config.toml
num_hidden_layers = 8
vocab_size = 8192
parallel_block = false
optimizer = "adamw"
max_grad_norm = 2.0
decay_fraction = 0.76
decay_shape = "linear"
max_seq_len = 256
train_tokens = 727600000
dataset = "wikipedia_en"
MLP neurons of a small language model. Each row is named by its layer, matrix (up: input weights) and neuron, and shows model dimensions 0-191. Each number is 128 + 32 x the weight over its row's rms, rounded and kept within 0 to 255. Numbers have three digits each.
Before each neuron's rows, "fires on" lists the tokens most often at its 100 highest values on Wikipedia text that the model never trained on. A number after a token or word is its count.

fires on: "==" 21, "===" 12, "(" 11, "Comm" 9, "42" 5
L3.up368:143098111113076181092143142199104089195077116130165122115117112172189128151126106099103112149138143107135173215227103101155138112183186135141130168086096126130145096119094172123109123126116128166149049158141167131171159158068131133124109103109163096092112120151088191083089144145121134065188132101081162137114127111137195134103104125149145121091146105125044133127126139079134136131121170109097152135133174173134121156043128168163100058099171155133101151134108198108112104141084130103166168109066087140102117178158146103147143127116097149171133164121187150105078135128116186075

fires on: ", " 34, "\"" 16, "'" 6, "un" 5, "de" 5, "b" 4
L3.up379:096122050126108140112118100146106132126125108084153106094092142165173092153150099156091064127142100113124126180115091141165144134107116122078135153104087158107121124104122137203092040145087183110087103157121151161159133131153134086151116139073110155105075068129153161121139098075138176135212145168080125141122107137158217099112169106150098125097145134127124151139159141166146050116089108135051154150165093125137164127088077199166136101151134119127110176157128086138099151103057111098183080135069187079156140135091100186105159109106070098115100164045143196151139142167150170116

fires on: ", " 31, "and " 30, "years " 4, "time " 4
L3.up536:145122131145069184129132098113188113096124088117131149149110145143157148104129113155197167083123178135122116112081118124127141075098103089118062123152094086112173186170160124134114163086088174089128140155112142047166126136107130094076126106161125123119149126119222127115019178174111140182166193129141175155148093136144152126096160090135054156131115140081187137108120154144166130110124098133120147180145191085118097183139129128120056130175114186133119122107095135103098145143053110145142174173127116110117075167085186129168114057140129164141086094147129155064103155088165117148

fires on: ", " 18, "-" 15, "of " 13, "and " 9
L3.up255:082125211098091181132147114111134139120125110155131177069099146118144131110095090119158121181163137137093164082111111070183113120139129140117125145138153083137137148136121146130168115144093109141127112149113215148169136137122127181158107148139148118053086111100131150110110225112104117106160169101079145140106143106134107129123130173119136124123087153131192109069136133118188136105095083212141139098175134107154121131170089151188149149047099082144124137117105124111122174045048125127143151064095090080086103093152101190159137078166158201169078101143142153162190145076206119119

fires on: ", " 25, "a " 13, "military " 7, "an " 7, "political " 4, "), " 4
L3.up533:138108070113109183167102139148118118175061107068124185150140112170124122139147136137106109104128157127121177100101143146128097087094123076147143172127078128150125085095100145123155170171090088165143112149149121181104137208103131085135144122143155105042128144159156140102121122126084140125155166056043122070163156107120128102140119145079113099124104146143121136165100112116104071142152163098143138119168131186106051140124089135178122127106115166123172103165114161184114092100107179103104190049105096192116129163125085151155135078069181087074113120150143116111189085122082131119

fires on: "\n" 27, "ist" 16, "olog" 13
L3.up1256:125102099127109164132103109127142134132158150165057120117093111101151098164146092125090174155133144095165080133117088123174043161149084076133106144073143081185170121142111154084102099083111124185126057134122089140120135147119118101104180168130171090144107094165124093119102136132144110081120087104138133171121092113155124093159151119160105167081104161116098127148095086098150125070086101140122133166144160124149112089158142084131143095121182111199140063103093142154111102132093133158175126136140160095134189159127099129099177109151134156150176129129072021170140118155160200123

fires on: "|" 24, "0 " 16, " " 9, "1 " 6, "6 " 6, "29 " 4
L3.up864:123090153137172139164133105129152131152167143149143155108072140140103096066096144166117128123208177099155140106063136087134126106122104124121128205119141119108155151191136152132093144115120103120145125174097117129155103120087136135099147131135132091094145147117130131157138135131130116123055126097116119125087098130154104138176112099166082158100114107073126078131159171076161167072194155081114180155159148093087096216175167079207072177090087144130204161135168114121136143139076118117104141086135105175103110177108098128095120074148195144098107129167159122122151079119172134140

fires on: "===" 50, "==" 25, "Pr" 4
L3.up524:101079128190123167166107120116093118123169123087160140140127059122162096164153165107113166113134179156136137123166140096095125181147107127176151169136155174151117127127082139115143148099114132092124069115097097133151129108102139091118111133114145135108153087153130146158135098166140124170088123107147143133093108122158213219086119141215063132090136108136132139170082117090131157143116137112087214158095172150033095093089136170138113126154169077114171077165069112186121169164065096166091147113196150097124163109122129175123085146096115100075170123149132133157140151128125126084

fires on: "(" 32, ") " 7, "°" 5, "F" 4, "ers" 4
L3.up84:156073134138115103117189156145137137098070102149120120154166126132089162135131072133111128139081098149069149102114097136108108176126052103169103132083129132040107148109130183137081136077093081074129112137144131094178144121097150117158095043154163151149145092149089183129092133134136131108171120114137105152094053137148125133083143123089171091191185112163032107120179082090153117164166103148123159118094177171133117157091128174146096151131145120148075134133129118138184119139146100085222126152100166106069101118122079182144121108138135113172144078171075139132185102167139150145

fires on: "and " 54, "of " 10, "W" 8, "for " 4
L3.up504:117122130088146094178151115150110060126132120136150150121101085184153074121100125118173127078135125128101120116115123149105159126130124117124133107104139126148127059149113161109129095125087097100152081094139132135163167109095084134128130175143095117042102064148131131123177119114120105128112136137084099085118148055164157104067197096116104165131094141139137132099127160180143098113067076137070170115175159168101137156165100212117174080109090176103135163104103103179080121153040109094096128109153168093140099203131156152106137105213086207094082117079141134103155135146151170154

fires on: "s " 38, "the " 11, "an " 9, "er " 5, "(" 4
L3.up1077:120089169080068137102134181101096112135137155146134147116177111144122126096103186127113085124120174161108162137197205108144112125137085128089143141091107156155123181143078147131067159103105134141075151122163140111140125110113146115118206118125157100102170194115119043127074073129136101146098158132107150163084100140133142109159096165117158110191181122147124094181178129126156156107152092104106196105138115147106090155059094101100118103134060138072108106134163110100143112158112084107045137143094073157101093136147129125125078121078192116058119080108137133155096102158149170130

fires on: "in " 24, ", " 22, "during " 7, "==" 5, "of " 4
L3.up967:122141108124129136183128157181122127160100115122131119131119068156138101145129119158133115094212148095093155164100139089170091119145121121099161087076091135083141118121156146148169109159103104113151100139120174139175173122102142099099152160120169149161128089104104196163147147157127090146165126111091170085097125108132121144058133081118133158176116137068140113160092102150127146115122155127054162077222217159080097145175138123133121117155182072125127115109087141078052115200079200139141133105174130119110133200137143126152129088188085145120083089124143121153082110137108181124

fires on: "and " 36, "of " 9, "or " 9, ", " 6, "±% " 4
L3.up1500:112127097128119175159114108097077128155170166097129133132167075136173158101203120123134202099136099051158132109126136118137119148138116067148113201119163085090161105067158152122094136108077089102080122089150090182159157047102154121107143152138083134112099112073233124117130154139101170131160111113128127072111094115140040107122083087204109151132107084118104093131128150126161152123107081110081158116165134112135118144137156048174097109179096131147095097080139125169137144169133118131124191146145080133156129106138122098113070136145168166110110120066137081140184105138104153176

fires on: "the " 14, "0" 13, "and " 11, "-" 8, "Mid" 5
L3.up929:071104094107161130125131103126113150115113150129146219151187148172111055091177139150137135137098102167107133139060084110108097137126114140133087189078163149140085124113149111172137149100076113140123162164131110133138181190058127048147158106116123155144168094120138115138096175151130131132107167114057075091153109157152122169065176070136119149073115146086112154169157117118131143069053058125119167120182124139080116143142128153116081139133142127070066167133151110141066120132101078147138173136160111141114091117097116112106174118168118144104044167172110102164089150165170155135

fires on: "|" 72, "ale " 4, "ate " 4
L3.up798:137089136128098219159105137114117164177164055135142099138130142119167108082094148174110131148139128049152088122145127027147120050136050162095100163077124109087151130158119178137125156155121168137159098145125094094107118127084061151101113131117061129095125118130135126125114095144161153132107114122089108139115106142139098182133138141173086180101083117167111099097160108097138090119145170070093152156125145142098154146144138147240095109121128129154135140105129101159129074148070066107113140112179065177118124152153131170116172088117121111116142081191171085155130133158128170133

fires on: "on " 42, "the " 13
L3.up1129:133112165110152136097158132207088052135141133172127169142169135155106101071101117172156136129071153092112167131171095151141085103174131111183124097110127125095074152067123140197120094105081158079137088117096085100156131152110133121069120149104140150153116074133132142133098111082113221142213100118126130130098110057143096106147150132111114110081117108116100115087103146119144115060123145125143138100098163165133153120132131184120114140205068113130082113103142120112145075155157118076116132105134091145118164112173069137136139118097180135163117068145131123125156122158141176151

fires on: "(" 33, "| " 18, "/ " 12, "; " 6
L3.up1007:106095131098095148147074084151093037178139143127131187109118128172094129088082126122122112123140107080147095109110061119099150172112138116149067181087186068113167143152138174128124147181093123106133164143101144140154144199077110113113126134109122128079116196166162139137102102165130132100110137117157157152144077114154153077132131117099089133111162098128157119140129171130153126088159115133122173163167136154162075169154162160159114063103093172142095140155165158142095113103080127155113177116119140125115043109139097158144147103108176144116116153119102147153163122151191152137

fires on: "(" 32, "\"" 12, "of " 8, "is " 8, "not " 7, "was " 7
L3.up673:145077090170161137120185048069083114123118152111129148087110135161084117149108167106162097104141109161155128094210098160105131144133070126114109080156131126145130086103131137163106167153159116104133127120121174078153139139068126099140138120098155181133101123112143086065135129164130152150175176112107131116068139063158153206086172104116085065112149128113117185092152117120151115133109147133134173112162145106120104154176101163087124107088105046102132187123138088162069151077078149110130171126121121092160062151176152169124143114181147144147146162127057134185130067147188183169

fires on: "a " 59, "one " 8, ", " 8, "un" 4
L3.up1251:105123104124178170172157093063144067128105136094161167151177107102111042135076125173083145128139137157115139155091082128148144122163135110099105188140131131135128114131041145136163133153123123113118127143145197095138092172099136094068123140141164175115162095157108092193122154050175112110130131056063114155128162094144165160141154090118061135086109102139091084128110127117150134135164103102121124104196128091157154108109105110073035094081156169091149104100131070110089135119049145131114129122072097130144162105092105167128080100096134100176146159109110126171165082148151134135

fires on: "| " 40, "(" 12, "of " 6, "-" 5, "Japanese " 5
L3.up308:102110122088175135166136086112185054128161080120144139101069148232161147183138197069150112144115136146168152124133084138106141140139101061119079091056164124143128123089077143134130129102128164182122132167129228109200153172136089133156119125112161114090069135125133076096092082202153090139071080146117127122150152100150120174105134090139128140115093139143122115098136135112133159081173122112130143111160167130111106121183160129182107133055195089238114156107111136131109142135059104093112142124102128157087099131127153161062155095130166151144128113136210067071172132132133186134

fires on: "\n\n" 41, ". " 40, "\n" 6, ".\" " 4, ", " 4
L3.up537:142097158134141108053119112117087105175105163092135111129108099159175121160165088144140127200138137153104144126107104098209043126110142089121165137138159073091143133132209224117112161120107149165153102168150133169196155094105164165069188118165132155119068096168187142129135121083093169095114109084146167107138087121106093133170142149127102073139094126140092122166117193055100103149073112200103174122114137138123155134133075081112143111111093066110133101138157081136090149127099124119161118122122084144172122152164090084109156095130198126111148119136189163146122163122142124141

fires on: "and " 26, "(" 20, ", " 8, "-" 4, "| " 4, "'" 4
L3.up1102:165132091165132127122137154093094089094120127191135114178141081148154088167088149123077115112128103171118100190089132189160160089154122134132125174092169144091091133096057185115071073148120151120090148170164129160119104181123169088098159133118137160125103119155201135083059115098048131117085118146059123144085108085130172142114107146172131149174096129057084151178209186082165167103156096162132143158108136137071123129123149140131126127142126147111110109116113112136130093155066130158082152131132123132129113138141105116100086139107188160086120139120144142106097091155163131191

fires on: ", " 39, ". " 31, "for " 7, "of " 4
L3.up505:112115151078151139079151154110135137114130082132143143082133134130134117097171139191147181179133137099074111141138119125102165104136104127180160122118119166072092125141132108164114141167130117117106132148171142093209205064124134153040176117118143158197086127135153168171148106124100112156145160129086107045093151092131069115145167134116143130138125074099145168119131137134165139120143107198109126116109086124158153102114125135124077110077203092128081181125092089129116123157146133147215125120153115130071129100136104121149127131147123119189154110103141209130162139112168179140

fires on: ", " 16, "and " 12, "if " 12, "when " 12, "while " 7
L3.up549:139108075120145126128139124129095143149037146128097165120164082124147100157093149118203067060136101070121082143092110065096139170138113116114102137072152099107130118178170110138144112145146112145094135139143159170140166157135118081122134162143153154058102095075139130117135163148057105107128130067128131116151146127141105139090193103144117151124125160138130114129128120124163068120211156152127134128200158127169117119203053087149073172100126168140102165124186091085164123104096142123181134103064086081122139126098091121137112051130118149140078155137096174147204104142169099158

fires on: ". " 50, "\n\n" 31, "\n" 6
L3.up664:152083173136139128074120109124117103186111173084129126096097100159194120141160110142145147201142128131098124106107077100236089108111119119115153101113153069087108147123187199123103188118100150152131077177161148160211127104073147156104164092143143148145053074172197149138121106094109164121126108098125183111144080105119110139178145150109097091148075094156113142160108183072110091149063121181128183127090151142157160141106084098104144132114092105098138092128164101147093127122107111091186118122125115154135101146172092081110163099123183124109153146120176141134153165132143103137

fires on: ". " 69, "\n\n" 22, ".\" " 4
L3.up35:136087172152147114057108112120111131155113176114136130125089093143191146141188075143125134181125120159083117130110091116227076129112103112136160126113161087082142148101195195122086155116118144163143090173150124166235141109114191164070158128176129167111036086160186143126119108104072161115118114103139143098095053114117086149159154118116107059168134119121107145162136163090114098138080097172126163112084163146123150139120080106143130130122108103105134098131169075126128154150099105091176116160144114145160139107146084065104136062145187118128161104114199157134144157114164117160

fires on: "and " 22, "W" 18, "(" 13, "N" 6, "\"" 5, "/ " 4
L3.up871:181102094073182139116160165103119113132113091074100105127158159189214097135144169159099058132154149123080105119139134127131110168103135113117146110155128174140133101134134118120083079108087120135113130104156192130169195164145105155153160092121076129114122095093131157078108115121091143108174111119083141072095145079152144103112104109163179104162121142122071127104222125168126181094104155127152152146133148125137117199077022148121110135131136132099140097104147112074066108123096073072167160154108109096114090144105168057089093124167112147062099126148145080139141142136153137128

fires on: "\n" 15, "for " 15, "of " 9, "in " 6, "- " 6
L3.up668:175110083135078152137105160086148162114075126087124160138088136125181120131099119082195101128136125124112121109075135092096179070123135152102083100115100109077144121174163149109143128117101092144102138153128157104129115097099132145085108149095080168096104096111101179114144115112086169117046133149113133105144100082133155135138116149121130117159139092116166082063160082115157126148033090172141147109185122189112133131126132190074107093088145158143077121146102180135133129160099138161151109121154151100158133231086155064133061098153114212105131113083145129136171191130160149152

fires on: ", " 40, "; " 23, "that " 6, "(" 6, "announced " 4, "| " 4
L3.up441:094137119122082190069143155143121144149141159067217106139085125159189087112098108110181110125168154100057162139087153167118101167174138150153103112134073151113108157155087138147128136130111144174164147143137160095125115151166184151081177159099119175136118096117153118132083123052130130174161120142151193144118120170140164098168157123154101117114165146103095168150170199137147112117131134140144145144138137092105112154048082165132126084102128110116086142142114084127056090149105182092122117081091146124106098174093114091132097079091098122128132106091135132178110176143106090163

fires on: "| " 47, "of " 24, "& " 6, "1 " 5, ") " 4
L3.up310:099116128089114153168096105132138188151128073083112144115131123141134116094136166160144093142182108136128175202111152028126127109162066140174154109139128189114092036111106143114145129103071104152174148117159161106139133132137115134107122157094112117075121105068142084115125131164135113142103153152111141129081078111128124141146134129070098134104118081094042140080183118119165165115171170132122173097185181100131130127121123172121093138106173126157120147133082078176112111160142115126125152093159109048127120131140111160159114123089168154150158130127194123123114143179154195132

fires on: "|" 25, "==" 18, "===" 12, "in " 6, ", " 5, "; " 4
L3.up933:124130144118104122107177124176152120146165087132110117124091145099135136107071090120134150165158150122108149185130121116112117128116131080158129077117051107094165122090105144183067087099083181096128134130100150118189167175091109104129211165094166137116139141163114138154090125120109159153088134156118153159065087115136160103059102121124148133099071176136148131096119176110192143133079136102123138102109164159068118159107044137141107085108156138100133163135121097098104065158091165103146076147091126106128089115095160130156165089126103091146089062114148115112089153161158171128

fires on: ", " 42, "), " 14, "): " 6, "and " 6, ": " 6, "his " 4
L3.up1149:132117118184113151149130148081141139125115134138150138081132089156172072164131164128166116052189133115140068140080133150140138203153143116108108128126150112126103084098144103135196119187082174140078146176118153175128166072093171151095112093122133160195096066166105175140157126180156122115090151150111135120184115134117117177112170125119108168107084096187095121122075142139169138068092125114070126103100138136100150127153063217118144107103144133077182103112145075116072080153112154141139092116091149111155153168111124119113161092198084164125119172097096108183161094173117137107

fires on: "\n" 61, "of " 12, "|" 10
L3.up439:104089118196152146098102125117109141094134129130109107115105207124214062051038134130094162118135167097153100145109071101141158126141104113139124126078121103075174163132170124159046117149108114069130095123105115174140120115110164137165158082179135144086097080126102165135158110111137139097115116126114139146118094140128130122127124105176121214133178124142136106145128110063175109053098150069114144128133192161158122127067140182175078111100170136160075103162108116114143131172092109154165095129142119121070115127120037129140131085117098111125157102119124075143185147158127194126

fires on: "the " 37, "\n" 30, "\n\n" 23
L3.up218:037119087078151123113119136110126088099085146120089064110115055105102115207152152169106102101106155112086116185107156131168137132169108118130136182102132106158129132111103146152178082085120076126103076096083135127110119148141186087083165137148126086111127149159108105175144124089158127114104162148139127106127086089148140160169111092071090165104106095053124123143148141086165115147067117175087163083131117184088079130139126122114154099092170101114163101137128121091116162143072187157125078083173122129201173161145150140108136131110107194127139125125125056105138177179142158109

fires on: "(" 40, "the " 15, "in " 8, ", " 4, "198" 4
L3.up1212:107106171070085120071134173152137136198126110126107109162111123195117139130109144122133101206110115072115140180145119144138096124158076110106085062049107126056101099123124130184138122141064209068123097115157078139177144144102083131112186080124058154103117090124120174114079097120120149069097110122068117139034110113150185160165137106155136149208139130129084150128110160106147091131115098140117206099128151134161124169119092150126119127120106063125075148121121114083042092152148107155150077120146115199130114127189092152166178114126137141136051079160088147142120173151149151108

fires on: "(" 32, "-" 15, "h" 7, "e" 6, "0 " 4, "7 " 4
L3.up320:126116103137082189088119174112129082154122140172184099100093128161159170129076190114105038129126126144126113157137130114099108130059151126149147107113066149096092143155151188193098149123178127115106154095131118140123066167099136125190179136164127132117143160092151145131090086089082121101116108100105116062046125107131223176159147099125147149150180155100058153141147116128131104102128116177157134115087148144139155131114146077058072100164136159133130166146093138147099123108124150108154145149145174093165050159152119112121095137102104152136137190150157159132147140202141154151

fires on: ") " 33, "| " 24, "|" 13, "6 " 4, "; " 4
L3.up1425:171084107145095178113084154139144153102145131134079139141115117122179161123136128144139065125189202064151144173152173129133102113173063137106114141138132144136111133202153152165088101114134153183104124124118100127156091141084126153060186088141133124144129148122124129081153165096081125076111167058117115169035127169130152158169099175117080123117167101097123103156166107114159059166149179098171174133074164117122105120052128088189110139092100175107113124162126094065139119139102123103104119120119100165155077135081096136157135097086128080123103128141222098133111182125088141101

fires on: "the " 23, "on " 14, "an " 12, "in " 12, ": " 7, "| " 7
L3.up1364:091129106127145103062144147142083102165120087148124139139118126168178087122079108095172069093126217110124139127178176141109023112145067070152123135068044157099137111126056197140117076139086134106140112073136123093146133135085100140099129161102143121106158146117110134115120104066153169127060156135088143103075090098126149151096132108117147191150164183113164106117127135103143109127105116094146165137180105125075109215134104135129135106146123113144125130147090148136077090215119146129085146059118136190155117175144145112124095140138123160153145057102174130137126151176096165130

fires on: ", " 29, "and " 20, "-" 12, "of " 7, ")" 5, "–" 4
L3.up1218:132114079111129152057095150106139114179123107151153140146129130142121139148187124057096164135062119101188122077149164123164113094104140149085147153162093104143171124136117140117118110108131110102180128148157123141131168139109131142101154154117095054107100165105133101111117122143088135111177171064056170093073166152145173131148081133167114112129102151099098136087162132141146171093117022080153130147160126136090111124060077114191122176083165141140093140103112138094136080135098141100175157182112070116084081095139151092178069125140184188056085119162145144126076113188162152095

fires on: "|" 37, "–" 16, "." 9, "| " 5
L3.up939:151111152113112148144104134137122102133168118151176111152120152120108161136111151107093105095136142075159154112103076088146151036121087117098104087024145133097123107137118163120083130133147135136160136149099145140124137129089134145088138134148112110139148102142111119110129093092129147123107107130055069156073100158169192159131135120113099199133050190156105101126195113060151121084087133139132161095106131113113104153145149168158090102139080165120166109104140099131153095116045142055134081122152129166119148166111081115120141121134182137111121104188169105123166136105132089076

fires on: ". " 31, "born " 13, ", " 12, ".\" " 6
L3.up565:168098200138147062069130122141139121158110179135084151140082121125135119127124148133122139177170080159127176112113097116177078140125078046160137086079137076062128101163171167106117171159117117151095127153221150191199114133136127154094148078183179127110044124112143124122134129105083113104141106111140121118160071129130081140103134093118143118136110123168075149128134153090143186136070097122136138128082151131117153171136089126170110118128080079083148101082201102098132140120103110090160101117088096122101132114160061101130132097152163137110134144160162154115113165118105124165

fires on: "." 61, ".\"" 5
L3.up366:140053130120107109057079098147103130143140182132139139147083140176160169058183062135111138205106162117103088111139083119202099128112106092123147144103149082120149134085198186096084119117148135165143101131140059177163093105109219150105204139170144126113120113175161108080138168093127168094085076106102148121113067171140139104159104114113105061152142141093123151153138176070128074143097090177148166096120125125139116146104148086157092134132109133082150078131157102126112146099115134131176076101136093157190158148193112110156065116108142137102133117146163107134132133128135111157

fires on: "==" 36, "===" 13, ": " 5, "3" 4
L3.up1524:089085115128078147118123113148120089139184139121132116128111100148144061165164162136100115118131083078142106134172073112140131119109115078090101113112139037128132099149030177123153122123107140097187084095100129146147145106076137097126186069105125153129173146187104102101128104151154101109104140123057180178161118165124179135097116143157106130118129116128092132167111108035149151086128152089120200177106141103106036130074145086174095114151193100133124119143141152133142155135092135117080150109177100158105105159180132160157170094094144127111115116189143140067079141157142200044

fires on: "of " 27, "a " 25, ": " 9, "total " 6, "| " 4, "member " 4
L3.up96:187107132131119209110156206120122083171135082105136115118125113160124132163112137085183142198132146109157106101162124117092090128117084120116097124136047115140118142115168171128130138146046124093134166178119126125135151131128130162127129106146069177122131129079126170097133123217167164098104061132113085157110185126138133163113164140147135097102109153157129144038146131110177128114129068129145135136087127134184174143115138116124110145140142103179103130132107091097089160142098072126129115131155086110107068146158169159177173120163185183151154080109102120109163095107137176153

fires on: "." 39, ": " 17, ". " 12, ".\"" 12, ")." 5
L3.up779:170067078082133145100099112088105150199100106128112118102078138201173126095119120111097086168125148057112108143096074081185113124149082185101128120116108112109142156102156110137101094178123132151116157136121125148201099119097178169169147123090151126130129158088146096124094142103151166137108161071100172072082146165126125118166108093093104086113117160099092194129129110110153069098160138132161169136148130101159122115090110155189119149107204126132100150179137117109112140162114123122156111137136100144183158157124100104097123102085171138108102155106190102116109132132096170138

fires on: "| " 43, ": " 6, "produced " 5, "received " 5, "of " 5, "organized " 4
L3.up823:158112146156146135155074176111129103147123134152175165146055139156105107099132134193149129135113158120108216143107164125161097189151121090108109109130098119069127074115096109112104140088057071145205134109102148093160070083125113120112102080181035074137136114118148083104082147156150196135083114141147134163090096151125168174126142143102088168098095072166108112090163177136178090175125124112132136173120140089142149180067156118109116138154142071153075158120112113124131126157127134105097101171083134152116111186139137161085112084142128177144155124107147123111102152159125178167

fires on: ", " 27, "and " 11, "\" " 10, "of " 9, "Fin" 7, "ad" 5
L3.up1366:133089078088148141079111161136076152130146146112100142130125082134134140106145110143078113090122113108119091108129174120134138150089095113078133107147097114094077051196126134161150141112111164178113107146131140126145142108157118067069139107112152103135084135104138124167125077177102093142120178138087167094168096128121182147148144142165077133128102121179106066148123103142143186146134143122145127117176138161127109105125062157153088107147136165117152135149120121045138092170082169078112159167096107119150096116138105122134078118182107198121103105074096124197106105120190145163

fires on: "| " 25, "ón " 6, "1 " 5, "\\" 5, "6 " 5, "2 " 5
L3.up270:056090087096098182131155115142143138127163159103082162083147111139115120119143158178149089148121162146135128118163145085139109163130024053145146159130148111099107097137093154189151144077088183153123100146111137109177121099094092046084132133145151127093134163126123078117170159098119093146100141145189124147111151047137155095167112144124107171134129131169135116184148089064140212094164157155148193134109200105121116113114088132150074068125168132186116118129092085166085126104151074083097188063153132096114072145163090105139142130074103150122177157131116170158177163109142179095

fires on: ", " 58, ": " 23, "\n" 7
L3.up292:114088121136088103090173120070047115136136163136110148111133091110110102137172112097104098159182082146149121154078090119133137165079044089119151160111126107100139097151140182118094119086132089105128135092235128170175096090081107118103123122146093189139101182151126094130105137104139141173124108117128164127110098148142117086120107082106092092149122119152085090134116161082150066156115138119156170090109176091142138116142070127123066066122113093095119145134153033113107124146114133140146099093129058089076122180164111146164094083202143085124122100171157166183055116108165143144

fires on: ", " 63, "9 " 6, "0 " 5
L3.up850:136123106138084131130137190072152127186092153151149137130098094126110161127155153155142104115097148130156167142094140155147101146140105085130167122130169108142137124145151156144196178082102156128136141136074161093120124101128111128062079091153111096152094135066114168186070144113131163064161149074108161104106046121146245113157191134136065087071150118060088146123154125061156156179106128164122141158083136075161119074140128109128100084147141129190127133108119141050134142160091121116129133158076103061141110103100153128105073081078158159119133170104123156108110100133138133187

fires on: ", " 52, "(" 6, "and " 5
L3.up1234:109112128121085175107127149183098076099152146081139101144106071127141119185162106159114134123128116125120120167161146134117106072115097097088159111098134122106103168123119090189147136095212124146143129122077195134174115122071197111131158131059147176110110165128173144101141132103140109173147103098065160085119109097130116132075099122106092094144103171120168065142099175097156159159120132108135175126131213167121108103115097106189114074062119112131159098142130066074072112114140165107125145174116121066164085139116120141121095142077126149068135083131142131156114099140153175072

fires on: ", " 58, ": " 11, "–" 4, "), " 4
L3.up362:119092114124092167094192153100105091138155135129170130141098110139111081151202068124057163121119123075169149172155106106141113180137099156079093187081164112174137090165103164105096102125136034141156054134152129156133116185110097091119125113203082149095130140169094132082087083116136150094073140094046167142112153155147160056099120101116119130094058084107090116115133154118151075115132143043122184140189128097147092129075110119152109138099154099133143160153128095153074133135085132134085103100116078147106119165115088154126129125146118122115129100185083164159062131100195146165

fires on: "(" 34, "–" 23, "," 6, "years " 5
L3.up769:110058123135137193137164083159095128159082155132121168104199118166074133169167144115107107150063159169168120113119119130098134163103100131158109129161198161159084123114149155091117141107071165123024118190205156197161197127106103119140085119118143096160139130086113118177138077156066108085118162126147140173171117100136162138164150142115124151112106120143157129051134089122130152157159201163099147156144106129160085149145110187164091127126153191140137145149145144112125098077100115087105131115128208113164130119178132116119140117079101133111131138114150097156150146119182153117

fires on: "and " 30, ", " 24, "b" 8, "both " 8
L3.up1058:025113071128128177122127110104118135110107126132162175168140095124130073109152106132140127147150153146129113092080149128121138153130110146111135202128134160115117143140155101151098088099099140123073099180160145124162116128110143062127089193156138099131084096133115137142155127158153166162108123077123102082166143157128133130142157099088095149133137137134091109166078076118141109160097102123096147134125177115144132134137087170149058077128154107128075155117099055119112175122088122135154147174166131115144188134143145133119104142157113173071097153128125106128210083143114120122

fires on: "M" 83, "an " 9, "F" 4
L3.up576:127120073112161160101165158113158094186104103147144162155142162164168113141106120111147030148200140065108169142112159140127140131141096113143099095128080157089165100118092154212193107173148128097113139149111141125149094200099134170115167105135095159149053163119114130097133099101103146108162051073094130097102144073154129134124130090115123151127120111131021162117120178129115107115096127137152180111191118113146132154119018150129109115152106089164095091108101071153093123141168107085134126117131120159110091109104122123151123098122119120163103115063155098125146077157087162130

fires on: ": " 15, "===" 11, "A" 8, "==" 7, "was " 5, "F" 5
L3.up452:157114117123113177117105102133031128152137116121134132124164103109132158177145101087088148126113128162093135095189119114176088154145093147125135159095082142102077086173099177106096200139144093137178079163131122102124115145125203109134097160096050130149132115171119119124116101139128156144138130121120170154066135104130182119102147104159098136141117113128077089139173102078122157163140151130106161114130173083139061149100111139131120110118128161191100181176096107113119136122096138095135130123161126127108149133135103150156117139156120147139114118104173140157120080167158159193

fires on: "and " 22, "R" 17, "\n  " 6, "to " 4, "r" 4
L3.up956:094174145158127145123093068084130108132112034128153178100114081128133109101153134126122154110136141075088160160145114145112156117114034141109078098164080163136091147142123153135122072110234149110143105170104126176113141140138064124089114137127075134178083117118177116149137123119099112127163114069100131160135116141142145130148088193170157134170142092124146170069132111108116143143119118157189108198135128155157188087111102087140166136144127092164153140194194085134149175158108093101149162160166111119182135097120159083101145069108105152132207164188108126092114126178098173093

fires on: "and " 26, "-" 12, "–" 9, "ist" 6, "For" 4, "ress " 4
L3.up144:070122059176147155145074171135138077110148136077089183093098122161162087133120148130135171111177064087114130104096108129164124162101094139198119172160142099162131088135121127168118169120090145128130131169124106123123143157094134067153129101136134120093146059068108058099063126104146141061185162112072129165084143082160130116122134117133100112124103086083094111088139128149135163114120059128153176181141152104161130105117114170108160117114135109188134123153121091180095144173095105094134141086171144105143135123040120087139162092090108125091128163086150152125160106168092155113

fires on: "==" 30, "=" 22, "'" 6, "prot" 5
L3.up992:094116128123124112160127136114117125135121152145209153146111132179124106186129114133145135090155107124063147133148107076138119121141096091093112136043062163102142119118104209158144122206064086120135084119104111094124118061088135095137129124165158153104159074164141136064142088133129137152073183114100113146103079100132173100115123102195111142164146100133126102091122167139135082118140108072090152134194187122090093171109167119175131131171151075173132115098128074131134122130163191126072137089170147171100107183180149166167167101213068169166124118110097140134129120141121140147